{
  "n_layer": 15,
  "d_model": 256,
  "n_head": 8,
  "n_kv_head": 8,
  "head_dim": 64,
  "d_mlp": 1024,
  "vocab_size": 3913,
  "activation": "gelu",
  "norm": "layernorm",
  "norm_place": "pre",
  "norm_eps": 1e-06,
  "positions": "rope",
  "rope_base": 10000.0,
  "rope_fraction": 0.25,
  "qk_norm": false,
  "attn_scale": 0.125,
  "bias": "all",
  "tie_embeddings": false,
  "parallel_block": true,
  "init": "normal",
  "init_std_qkv": 0.0234,
  "init_std_o": 0.0,
  "init_std_up": 0.0234,
  "init_std_down": 0.0,
  "optimizer": "muon",
  "lr": 0.00143,
  "lr_mult_o": 4.0,
  "beta1": 0.93,
  "lr_head": 0.00552,
  "warmup_steps": 200,
  "schedule": "wsd",
  "decay_fraction": 0.571,
  "decay_shape": "linear",
  "final_lr_fraction": 0.1,
  "batch_tokens": [65536, 131072, 262144, 524288],
  "seq_len": 512,
  "doc_mask": false,
  "train_tokens": 739800000,
  "steps": 3390,
  "dataset": "wikipedia_en"
}
MLP neurons of a small language model. Each row is named by its layer, matrix (up: input weights) and neuron, and shows model dimensions 48-143. Each number is 500 + 25 x the weight over its row's rms, rounded and kept within 0 to 999. Numbers have three digits each.
Before each neuron's rows, "fires in" lists the words (lower case) most often at its 100 highest values on Wikipedia text that the model never trained on.

fires in: "0"
L7.up281:510496544475489531525486472463518469491529504484460504568478477478516469484507500481509498468479513512494522477472507508518465493486513509527481523531507473531513482446461505516491454498516491488493540548543484500513524510516560514474524543542469443492488495475501550545503526517495512526

fires in: "an", "anthony", "anti"
L12.up456:467484452504534528495478523516528460509494461527558472502474477504525500497537510507509469517503528503480507495516511480483467501488538502486520514495505493546497470494503494498538459524496448464476498487516493511510529466486476489481521477467458482510505501527417529496524470467515474512

fires in: "that", "about"
L7.up83:488476500485491529535500505535535526487467521523530498440478496545499500527512476508523542503530503452474536485500516489500471497547514526501455451498480479518465505501506534514541519504497505489492492480514527509522521488516518509468474490509497510501492535497483491532533492476457533481

fires in: "in", "prior"
L5.up221:509468492511502487482525523506489485482497452516514493478502517530534484504500490470507526495478507484503515507466488547499527514438519506497502510508480500453480472453539560472528480469489488490525519472525483509445501493519474513492461463494475520517461503435514508516527492490516523475

fires in: "to"
L8.up498:481541516507486479512522473482487486473500457510505478506480500505502511543500546527550519488481526500535530482496504484500520506539465499524472510484489489493469519499479530542511529516524540505485520505504512462486511480526484501503526474477542490470587513508551471492491484489503540496

fires in: "not", "would", "t", "must", "gibson", "may"
L3.up912:457523521508506556513509473437500471432508508519463497525482463536469495536482519447482503480482491493469504482545511528451560502522529513537497481481488543465513485494526481534537499460529464512524535518518499480515501499488489500506528494514478430505500532521533472506511516525500517499

fires in: "the", "a", "any"
L10.up434:509530480476466534498455489507486480507514486480496494523494489465530498453513473533505505495478502528436538439477505437494509503517465500523519451525550511504454515500549489500493499463492545508512524486455500510490503530516533465513506504459527467481487479531529498482497530531499544491

fires in: "the", "s", "an"
L11.up14:497470465512470564487537511498487496453508509502536500483492513475528447511540473516489482487511498477535504509505479515454512506506509441496515550514553506522530519543524470472528505482473489485506521496496537482501503517499531458516463475480489480447526466517493484443492491511524507525

fires in: "to", "attended", "joined", "year", "spent", "from"
L8.up45:503471485516514522457470484495488496488515487521503498503490520543471500510519498478509559459454514510495485551530491510473521441470449485491520465545548521513529512518497558519477517500499508475519486496473521494530518493511457499497491501470478518509501466523529496456475483490501498431

fires in: "vice", "attended", "was", "is", "from", "as"
L5.up729:546534504489507523519474469500519522493494479479505454520514529449506521470547481490506479480533535514479520513534485460497486485489434502514482494510530475486499509478471512451499543514484504518496461479495506474493518462460489481495556524486504482518543532534516518508468530478473501517

fires in: "born", "lord"
L5.up513:471526466491462557551509474544487522542509524499496470515554518513499555505475470510504510496473483501512525509497528497476530469523456475514496501506514479475506487509529552505486527524478531507506469447483476488503493510528477484482458482509539497507533458469464493458504498517496465508

fires in: "was", "been", "be"
L9.up445:488540504471491540479481533520498487523491492522502498474545490464520505538537539538502512500449518496447449536490468512510479554501491552525524507477483519522503504521521495460499514497495489500526499518470528492490489507464505575488560501459497474444510542498516514506473530514484518511

fires in: "had", "have", "having", "may"
L3.up496:513452469502566486529494465502485488491495477507481493468493535510476536548500530459502498507529554493551492465470457511470505495521492531560482531530500546476522485487526507495545492465517503478506535449517504512492479492434495513522547518474482498522488499482474490516486489500462493443

fires in: "three", "two", "several", "few", "of", "four"
L7.up688:493540527494487510474489465484537553517541501527524435533506456548505486526457515501495521490482460462489531510492501517532506486503496470497484498506550519517478488482493492472484457471486474479523483516490481451491522488469487470499499514483482498478517513508506495472565508460460506488

fires in: "the", "associated"
L9.up962:476522438475447537501478526533492480485466484548500501511527473547519498511465505519549501545514530431524479488485485517453533520476488490462519490490489426515503468449542466499519478485510485475472511533491515535523487544488535524465488534515514537515473505499536490516503482523473504530

fires in: "more", "most", "anthony", "parts", "themselves"
L3.up417:492508519557485463485539495500501500459436481536485510517512491502496486474518488534510480509462509491481509520508504488486514490510506523502506489479508522478531498549503506496484449500518501509510479502495493492488489543524494493498505518498474503481566512509504517420525490522499501488

fires in: "which", "that"
L12.up397:533515456487480501511518521515443477517517489475513488448508489526508536503490522518499459473490517508462543502489522521505504497482503511532483441484538496482509505466489495539542502496501548506495493505477432509489510491480510488503465482496484500486527514523494487502464500518506466503

fires in: "an", "analysis", "animal", "anesthetic"
L11.up490:494494488526524518508533518502483463493524468496517490472470482512501520536497555504494439512519491500514512469552486483483518519519503499464524509513472491517504514521525496519534537454485506507499505470468481472497510502478495521478576466505488501516515551521475490464518457537491507510

fires in: "and", "for", "of", "advanced", "by", "representatives"
L11.up453:524485553481507455512498502506508491527513491484497533473468520489477509525477435497539536523497489528445502532519530530490499535515434482517524468507512546475502529524498464519458449507474485497491491479499495520457506511501480502515508530520502515464494495525502508480515501459514513474

fires in: "it", "this", "road", "on"
L5.up467:555509469520493570481460494567471461502457481501485548517522489523531521489521505523529489480499498468490516515509495497458516474496513471466450502508516461521471533477537512490540510513505538480479504527484486475506497552518508494509469502506480526501486506443499450503486467518549484515

fires in: "to", "can", "would", "will", "i", "he"
L12.up1000:477505496515473515489521463506455489500560483548469484517488546475489486517442520464491483526472532468481524491515465553524515477498477505559548511509434501503543535480517506524485513458495479482503506528498516517510481518495495499488503520523537425471501525507528527510483520495493477476

fires in: "the", "other", "top"
L10.up870:471514476529508528482512498421510496499497538490476490477531524477506484505507517452469482486469529520456483517515525539510476539453488529517519473514519486537460486473473511539422506509527467518497464495471551495500527496529503504508475488491474486541506516523481524544517546510476528530

fires in: "the", "s"
L7.up991:485506487496484546439516520490522483475555485481484490531494505478533512472481486517489563489481510488524547478477510536467506485447465543511471506503488494460571477518483509525489514520488502508456528467458485478535474519514501519478518488482539567484519500490497488509511463502480474523

fires in: "the", "locomotive"
L10.up111:519491503502481513495451445498530519534484490462454516512533508499513484482500506482516544495502512479497519495480513496478467518522475481516503507494537492517484505503546478552513491489529513542471475490482500499472489534488477493578482477479477504531512531543532505510494507485498449512

fires in: "and"
L7.up10:486507525508515448501506480474503485487528494512540483474487539520543503525509493475497492520462501504492505480503498523506478478560517519490532484515529505511486473498468487483519525512501439489498492506484462509505538539456497456523508483471493484513542546493507545531488519495473470492

fires in: "of", "on"
L11.up227:523500521474474525526503514508508463482518487512521484508521501491522433480486510526453464504519514507496475495520520514471549512500521497476486497543535509531495469486503528505480525491486497495463490522483441489514528446515516507490498467494487516499495518452472461484474485516514513469

fires in: "0", "2010", "2000", "09", "1960s", "2020"
L7.up592:479517483531435465539517470459502500500517503485499520534529496474490562496509503514523484512467525518499485485467507528516518531510476540482491522574489485491482457476456495514522529551559487504523462513548550479505514466552515499513524505544507506477473487462523549509490496486433503493

fires in: "a"
L11.up508:463472457491550518499493501516519505506469522498526499473492509514467547510529510518553513506508499464510539479559481502464510507498484472495441505515488521491485510505521484523510499452494550501518533474492566520483517520459491500502542476458495458520513525498519496472493490523462513468

fires in: "film", "documentary", "films", "stories", "movie"
L5.up819:501481511480539489507531505546532481443484515489523568490477483504488534505497494469498482468496459484527505469492481449485496488490524525543441523478498552487450519518516529526532494493483504516509476448518513495521490497480512487490484491490486470525502483465541518497520507518476519497

fires in: "in", "from", "to", "of", "since"
L7.up679:482483443495505476488483522465524499528535508533476481484521529480477515489494486492480499503467469512505537479537536487472501521505469499500495521455489538524494515515539493494502515478472534504488488502489529534468534503532476519502503522511522524523522498481498482451494508454523526459

fires in: "can", "may", "could", "great"
L5.up117:508547520473468507490501500498528482473508513542527556478473519542465487497478554456513494495514485480519488517488458483504433478505542573495502503502490512507497487503486511578530527485534488478505526521487496478525465485477501493452534498487502511537508491513517520503449523477483503497

fires in: "was", "be", "is", "later"
L8.up793:486496462504539496514461485483494512486532497498544498490485511492485481476482509490470485453470500542462474524523473481480506528481491550516513494532490520540554474516473484500498468455537452506525508506518463509472501491497478487509517480493428507500515485539498467496476485504485515520

fires in: "and", "scottish", "s", "of"
L8.up200:506520468510492465504536522507506528499505520481536512526561506485514490463470484508477529486482588516487528523470530540509510452539510543516485510504507478468513481491472485493518529533518459466543525490510504479538486513543487485542565513492515465498533518510502501454528508470515520494

fires in: "and", "of", "from", "on", "by"
L11.up713:517487528508487499442536501496520519517506532477511471500520485462503464490516501502513535549474482509479493539458503506552547467514536500500506496518514483515469504461527493510473500467497442496521481496496528497529524527489467497556509553481500520495528525501445493496496524452504516501

fires in: "as"
L9.up986:543500504502518501478429540528501512474487507502506508448457513516531507496474518536502492543479516527505515521455524492485499508487475506490496478484544512542467469499508541473484496524501520471526460490526506514498538498506479502495516505500501482542534510498482510459507464536483478526

fires in: "to", "would", "will", "should"
L9.up3:452537511485477509534496487516480478467534504499560489511515511519491511516506506493481505526485480493507506480501482547473455521532491503540560484465524508447498564479515481502513522572532552478480510488522506518507511505503468461500495457505517495483520532477491504499521533480519559466

fires in: "he", "to", "from", "in", "an", "oklahoma"
L9.up518:509516491484476499466511476486488511537473495469476494504549477489505506495568523522475512492502506506532467514447506475529482452488522476495496475502504484530498504500567499491527512516499563519498507465477511486534520483472509480498540438484521521540497471517481458540515496504516497538

fires in: "was", "be", "is", "s", "being"
L8.up547:480533533532586507515506505522480513449490498524538474514476478463526484478491509477487498503499488520526485488498468508475485513579512467490491489473515533534547496432500469478546473519482482483487506502566474506521510500511525497528545517493483492493518480492506482476440493495484544469

fires in: "as", "the", "s", "themselves"
L10.up322:497526467509502514500529499472508548490509512514546519495492518467494497469522463511540477544498559544480535532502528503497500486525506511502518494496489465489490440482516494487501494520510459517503511502507494522517548491549527519497493485483510503490532523486558500512491480497514499528

fires in: "his", "a", "s", "the", "former", "new"
L11.up939:476538479490555500482496493490502511462545494531527496452503504480511477513467500517521503498484519503484471494532496458466514504507487506532527469482492527479456485523487510526540512495472494470484482521485505525498485519481486532475512531518531439483496459506456563485486492502458486495

fires in: "2022", "2020", "2021", "2010", "2011"
L10.up895:485453480504496542501520477579474494527492533519509505504479484512503490510541520474476492490482501522524526500546477477491456511495450522496522465504512540482544541494464535507559529476461513465498515468477500511470515549517509513472495506480536483513505557488486465508493441505470469509

fires in: "the", "s", "its", "time"
L11.up685:529508521512470471478494488480497483462527474493553468491502469519542469485479497476480489494520502530509489501495547511521470508509486491533509519489471497530458507528497486547501495526470477493498487505525539511520514500525519497489535501545483479498495514488480501483525536481480497488

fires in: "well", "breed", "instead", "sister", "best", "paredes"
L3.up627:485544528509525541503447531463496485531472541489526485491517396495468525484475555500511535462464522519519509482491503495517531469524462469489549500506514487503513492511525486465512544508532547457478506504484521554497440514514511537488522511485513504504467510508485518506502494495481490525

fires in: "an", "anesthetic"
L9.up49:536474479492492518516496470506521501496518490504559519547521533516540478492479486528492527487500500481501523441505487496527518516519429468486529520535504523514474505542487483491522574461493484505530552523473468512511481473494512494499495513503508469516483483475481515507500458554505495556

fires in: "is", "total", "was", "not"
L5.up0:474495527502491458455473514468534500521499484525484547496474495502514555449504522504507483482486518514464514472458489501509483472509526471470492474527468497528510467486506484469445494538507426488531520487518459484496521455499473481532480480471508516530511518494518489553486476552512521492

fires in: "album", "film", "band", "bill", "that", "which"
L10.up542:518493495477488496466455449519496527530470496503499473450507410540526519515510515471479504514519505511530473523516485478521477509518527508472456469534504496475494533497467512550542529459534531555502455473497501478525522435486536472503510501498507492533471468517516500481492497509484528472

fires in: "of"
L8.up814:509458489508531491494463483533489463476517477499479470464500510481489460469492468480471532547495517510520533497526475522473506543527457449503520507505477520472503505483497457498476518510458469478480528528530518495489555514540478511536505477515510546529509511513505463507488497487490492438

fires in: "was", "had", "gebhard"
L9.up235:503485499500468457499474538486570507453505516532488489491505508467508487493514537476486477506513489461526498515483501522468518493501465544481507486520488472510548503489508457518506502530473507489550500510508534483512505437462496496500503495511507490537522513521516501537515507484506457533

fires in: "was", "in", "is", "of", "were"
L10.up557:516509518500471513475473547468496512488487503549527481502498522469458508513500494504477488502529529545475493506531530517528510520506486495553551500478492506520495501492480482521549510466457485500519513468497508525484532524524488504474488514498503484477539500509504525521451520459481547501

fires in: "most", "more", "highest", "especially", "relatively", "heavily"
L3.up524:531536519533502514495516523485495554506506481513497460487491508485475537529496515511500530465501486518509503509537500462433486507500475498511517480543478484463518512539507493497464430474476510531479505474505485495464453529476509484465541513522499512504526513537475502461467536495499523518

fires in: "can", "x", "will", "would", "could", "while"
L3.up882:455515500489496502530522512474507504467470479550522561505484488482499536518531494463520502489530485531499473505519491512466534504495479509501477502491494512455520510487514485536532520482504507490476521484512520534520507489523476475518475514483489446485530508485478451486463491553553524477

fires in: "in", "on", "a"
L11.up723:459501491483519470475561541465547461528466495529486522517511497467496524506508502499504504475470516512500487489507505507482534523520515513481503519504494471466516516476503464456563496517502494501538504475480521503504536526500484545505456516517461489464577520488523453568523503483490496461

fires in: "a", "is"
L12.up524:480486480498484533485461519529487516479491457452494480524517524497501492488500471517476520517498496553480474537495475507467519547504457531483486519494484476484494540481505495523498488525445447498498485535524528516476474528551509536473456517503465499525516514496511508490454511532514462483

fires in: "it", "who", "with", "deity", "things"
L5.up24:496472539488512510502518527513501508497508506470486513441496457464515517509527526446500465488485477541486479507519516509508546492509473502499512488510503542485518491506548477481541487472484503484454490497496519515518529474462524561549446492515512505502486468526496506489515510493504492493

fires in: "an", "neighborhood", "anti", "analysis"
L7.up455:516462487489482473509477540526514462507503487519500439552480495483454472484482507491474499522478485542506518468521514466493531499543494528487463551491544459522499491501480455498523497497491473505495540485509425501458494507496499492483502505518445532519512506525489502504480517513477519487

fires in: "and", "a", "his", "the", "their"
L10.up641:502525478506505512494483459481455504537531496538500509506507466480485516476482469515540527516472529510486497525527538500488484555446481470502526502497513520495498439532479498520500531501491499528508483461489519491500474490533520504477483484504510500469550533475502518504474492505531491510

fires in: "the", "all", "to"
L11.up692:437507482537494502492503440536468471548494499536492466491445498495521489484491515504500524523496494481487474525517460517474515478513543502508495477530511540505505486471493479524501529469516548457457505483523483465487517517489519467495500508507504494498495536507445487494573497534493474490

fires in: "on", "in", "online"
L10.up30:469528540483546480498509530488493480550511508482474467533448483506537500498509484507498484538508491503527485481515486440536543516485540486500466513526474522499536492508490557463513555492473482467500501448412480501470525540494483519454509503486459493519514498472521480465515506498501478529

fires in: "had", "has", "chart", "have"
L5.up715:439493500516516475552490472468487511529545477483442545489527485492492554480503515487481508480495509535494503484496516520495466503522455504465468531505488513508521526539516470512479535524518513467503531499533552508536527448498475496489518502500482509539504449487493512460523497484450497528

fires in: "and", "as", "be", "or", "who"
L11.up352:507467488517517453494460501522518479509523499499498512493538484476478501517532544478482523505517516495520488543486448495499535503526502491523470483501520477519507523499484498514521495465492530491505507494503495461471498485519505556480501541513585479481494536533490529520518500587521478511

fires in: "0"
L5.up603:457506510545525469532505467484486483488496473484523584530536482483551492471522492481512474516513481557542526490470491496538504491446489500544505479480511505468506497548494499479529539476497467495487484503511483464505490515499538487514516520519506461495491480475457466496534504529460526569

fires in: "an", "before", "until", "anti"
L11.up561:503487482484528496473490448475525511484506489542498459504478467462511514489520509467530511529506505497467504521477530502481489507472479512497519541475505519510516507523519464491524479513498479502507540522486469477511499542532515516554525480555480555513499465500464485512509520507494537480

fires in: "of", "with", "from", "mr"
L10.up601:533494520490545496505523523523549500478500528502498511498503483475502471477489510469524505511526536529443484487564521482502535497486534508498503470515560499480507514531483456463533521490466485500511499498488513523509504467534497491529509493490520501496490475530533462459496491497479511522

fires in: "was", "be", "being", "were"
L7.up43:523481496547508484460470516470489481440490521533449443528480486495503479452519509467503498529471468561464485551478494496495516509546500540540501478549541473496492514482524459490495509451479504513478529526493502493554507533479528494522493502500488508482526533520532523465510477517474483501

fires in: "as", "or", "make"
L10.up381:529498495493512515487526490524493514499484506479522495523475475484503497485485454500505491486452503514527491480451518486495495512537504497530458495561505512503448509509479546473540513504528474457524472482513478442497457548506518496515501517527511504490521530528526529523445462538494494529

fires in: "in", "of", "to", "through", "northeast"
L5.up857:480514490488537492480457489489454497485467485516467505494492482528491515486515489509491510497472493510501567485543538525448517529485536479502535515534482535530532467489486523513473509470494517478484470464455459493533536510499476497506502527497492505525528521495508504464532500493507509484

fires in: "and", "or"
L7.up200:548509508511511502499466473463448476479519514500500503490493485521523476498458497471493533493490514503464527486469535504458512479520547527482475473504556527508512477521507540505469536557522472473497487513516465504564497502482517548546520517491459530477473494523508510517472547500556503502

fires in: "not", "can", "could", "t", "should", "helped"
L3.up97:456540533517453481509508447492472512528470456510467554507502489482487505459494509463482533519512506537496536513493487505472520485483508504541493481491485537453526512485529464513520518480539478529522509509520525520501468496511503466524514473525530479535499519507509453541485498496488498478

fires in: "and", "sanctions", "or"
L7.up850:499501501524486464486504486499485500482521513520486494514500502487505531464506454460519490456522484491491499491439472445497518515523507506446468513487483519500536521529481461528511446508537502481490462478527486489506533538544545509519518472545407486500486498511492473495548494516548525501

fires in: "that", "which", "thus", "who"
L11.up1020:520498484527485537501495495507543498531578525516501464461482491498515487497508501496553504528501513504472527509459480507497476507507497511508471463501500499489497481529511481522524483550539528535481503538504478508477526521476509495479482478525523520491472506485491510445481497501535492524

fires in: "its", "his", "s"
L3.up748:509516476504528502500484490475504500525528500492447506478553510478458490531496501498501463568480552509494477503451450560498507514496506512494496509512503514510489503480512504496497533502501465487546474458503502470536523524480528482550486488506518469483505554544506535478485480526519464502

fires in: "to"
L7.up485:474542469489479511500543503517540523519479531532519470519421488495500520504500523444518523505524491502528531461497461474459539544528431447529469528472452504519484551521500468517491495474474523461484508515498508520515496502523483451492501468540497521509550498483531491495522511449541496512

fires in: "film", "american", "films", "comic"
L9.up150:494508536500473502511502481536503545491517498524534499493437473521529521502521511505496500501486471499489450516503478524503494529477548527510479495497474542506532493524437492519540530534533539514540494514504501473474494517526510507517518449518489445496518466498517503521501507540490499497

fires in: "0", "ultimately", "kept"
L8.up811:527492503492496491560521471483502515500472516482461562534528504464463527458481477462506466484519532514523493519458483454512507492474502444484548506527494543500503502489488487503482510495474521524449479515531487479484555451516509512506535528509526516495507473474504467470501507521441505490

fires in: "0", "bring"
L8.up467:503490518543510495523493493483498495504514512479485531500524461488485484477533473495505476497447508550515536493491464493495506520467532490489458487497540482499521464452491479436562529481542470513480541512533486469482524521488532489531507544516480492468512515475512518525513486512541499517

fires in: "where", "when", "because", "while", "although"
L3.up319:485482447531493488477478517508493497505516512519513500476489497512500517543456562483532506513533507519516499546466571469464495520501480469513478488497494497453488465470491483514485486470477445488491465566498499515502536487512478500508464487473511471501450457477487485471534505527486484521

fires in: "an"
L12.up66:497506515545513525488468500484478517486490492509491501479465507484554546552507494496501539490546485482531544494477465501494494504523490499461538521507484521529492566494489520537481478487491484534503518467482483449528483467503525513500457515502501476493505487529484466488503453524511534492

fires in: "on", "in", "along", "by"
L10.up501:497493453501543519471474498461550511519483544471483538501471451481529443483546507502485529515509528515531487489473544568425511489520488487514536511515484516463453491490509510480446535511493496500523520506453499497494498509527519498508475463501491482477516509493475508518497487483528562509

fires in: "the", "its"
L10.up482:513498479464529516466524460485496458540496522526481525496514492488495474552477485499500514587505539480491534473538471481518503496514517488508476532498491492449504468538538471497584522504503547477488506507539457518536517485527486516525540536510529505543496523476473539469506513420525468523

fires in: "more", "so", "soon", "very", "how", "most"
L3.up115:486515502502485462496538544518503494519499505514520515476499502523525521512539492525542469507490505512472518480494503488495499487496488463450508474451501545468504472510508484473497493447528498498482485477490498529468466497504461455508465512483543508444540496495479529508490537461462478586

fires in: "british", "s", "african", "european", "brazilian", "asian"
L3.up178:499525440473468494489544559479465489549541522475527521513467500481513515450544490483511492471507510480476511502529460515506501487534492481511517519490494532477502517533486520490537535497462435489546499512491548480507521525480503487544497503482475430525487512485524532502530494479515500513

fires in: "the", "s", "second", "end", "at"
L10.up363:495524505476459523499526495496515510478510462527479504492554507466538498534486489509508502492534509501492470538496534520510484513517516500537524530431494511492486484497474563537484505509471490473523485532456495534493512457497502474498506511504518510486508490492498505518475523541529531510

fires in: "to", "and", "of"
L7.up178:506491498444509485507537472485484469524488496533455464529505490546532522486495505546520473529492496484519500506458519498509481507494504490485464479495514527521536513511566482535506511527519527514522499472472438529505499528516476520497527494517535501499530508498522487515509473467484496495

fires in: "2010", "2009", "2008", "2011", "2002", "2000"
L12.up761:497469495545470492517458486488495504540498527509489552494518542515464486503513491500490506468477510530546531512525516508452539466494492505448480503474505522518478539504512523528466515465475489419565505502472489464493481485502506480496499522498515547532520507517492514514530505480452507516

fires in: "some", "three", "several", "many", "two", "four"
L3.up661:472532426487517489507488492463489496508497535471497483524490509453509481518492503490504496440507445478485499446507430491467478529512512499534484492469523547455460495526537485505496470465503493508520496496502512467472493464525481494536452485474499531497496522528480500495540551511545516492

fires in: "to", "a"
L10.up841:472483483518466543474503460519498533488475461496506472479486494477492514498519492525511490545521473507539522516478487515497513524496493562508478493502491506486518495542513508507500528468530517520457497524517498510526551506527412457514507508514508493479563522489494520472506510539499512465

fires in: "as", "syntax"
L8.up576:497472480492464499508461520514530481502525511523493482524490474487511520474472499538513493496479486476510483517475488479490425494572443473495509507561506507513479459492481518550439502499536472511549552515505461520474477483522524508477474474470500496498503523469505482531506464490509492499

fires in: "career", "back", "born", "life", "early"
L3.up951:490497432503551557550516431495522502511503509503517480624524491530501506513522489467548472473506506516531528494510491524485467494492485464488476523476481497487495495509486531534487500494478477492486553491503506540477518487505533530530524511493518532505515498492506532477498488504542513515

fires in: "000", "to"
L7.up658:508499513516511512543502515481484484552535493508489498477492494491441462482544489453490521518493434514482489471525450519459543514475521505468496478493495523534476505492473520504550520513489481508489518486508463541480473509502505497476521509505485489473504496478490487489487498518524474521

fires in: "to", "into"
L10.up661:470482481517511516448510478493504518509461492518503509517526433514469500518485506475512497528482505504486488496540470494501493523479486480544460484515526513499550510511498526485515529529517491478491481520483511531524499497490486477532474518499542485530474547516506498493526486477509498475

fires in: "had", "and", "have", "made", "especially"
L8.up515:478516544546507483509508482483499477506505464515484526530520491466508487504485507516542439517529504494500503487519496480568507455506532461457480477440547534509522491492518502555506527455548484536492497510480489481482479508526534460478467492518453505505504518512524471479517551493485476521

fires in: "there", "she", "it", "they"
L7.up92:498471497461496481474490518481517501475499504521473492451532473462484449510536524489514517479483470514494482492473468528496475485465503497486465493483505547474540515526526494530565520522511534482480496470504517503526485505516492482496501489511488485469507452493450528507494568503514512517

fires in: "women", "men", "children", "born", "parents"
L3.up980:499468518521498528499539507497508520494451452519486512514556486503538506476493464494532560472493520495516492436534483527487498493526516487491497488470479502500488484496492536472493460485481491491536484492499518515479548533529542521477493525497478525497505484500468523438497509472528485540

fires in: "of", "from", "was", "is"
L12.up21:482491499478502458526478488511498505505496515504462502541504452522497523498457529460467539466435468494486505511508515496486486473506537511503525457516523495545473488483469526501501541495494511486515482529514485497466532544495482524567538521532513479481488474486485469549536530548506571504

fires in: "in", "of", "information"
L7.up1007:480460516519503496501489506483521532519466495498525503497509449516528478492460454502548485517501552511453519443491462567470460483463527489494481529483494563498506511474577498488460501521495490503475509486495530480515527494475477523525469519506531507517527493429504544467488544496518503485

fires in: "in", "of", "from"
L9.up403:507468494474462478533536508498497495545441507528481515485479518434485509507484528483454488471452486540519495489541501510498505525499483560520536503474496489527474540506525480504464513467462530520506518529436478523491478527486466487517497485546542503498497477473526476517533498503499501499

fires in: "a", "action"
L11.up773:490526485491495509482518514489479518491497499482524471494467524475515495476553510528511484508533432528473488551528544493507517488506517480497499483491469466472495527531508486516473475510532476474527472533514456564467447491497484500482483443522503467500512501490488511490519502524466512546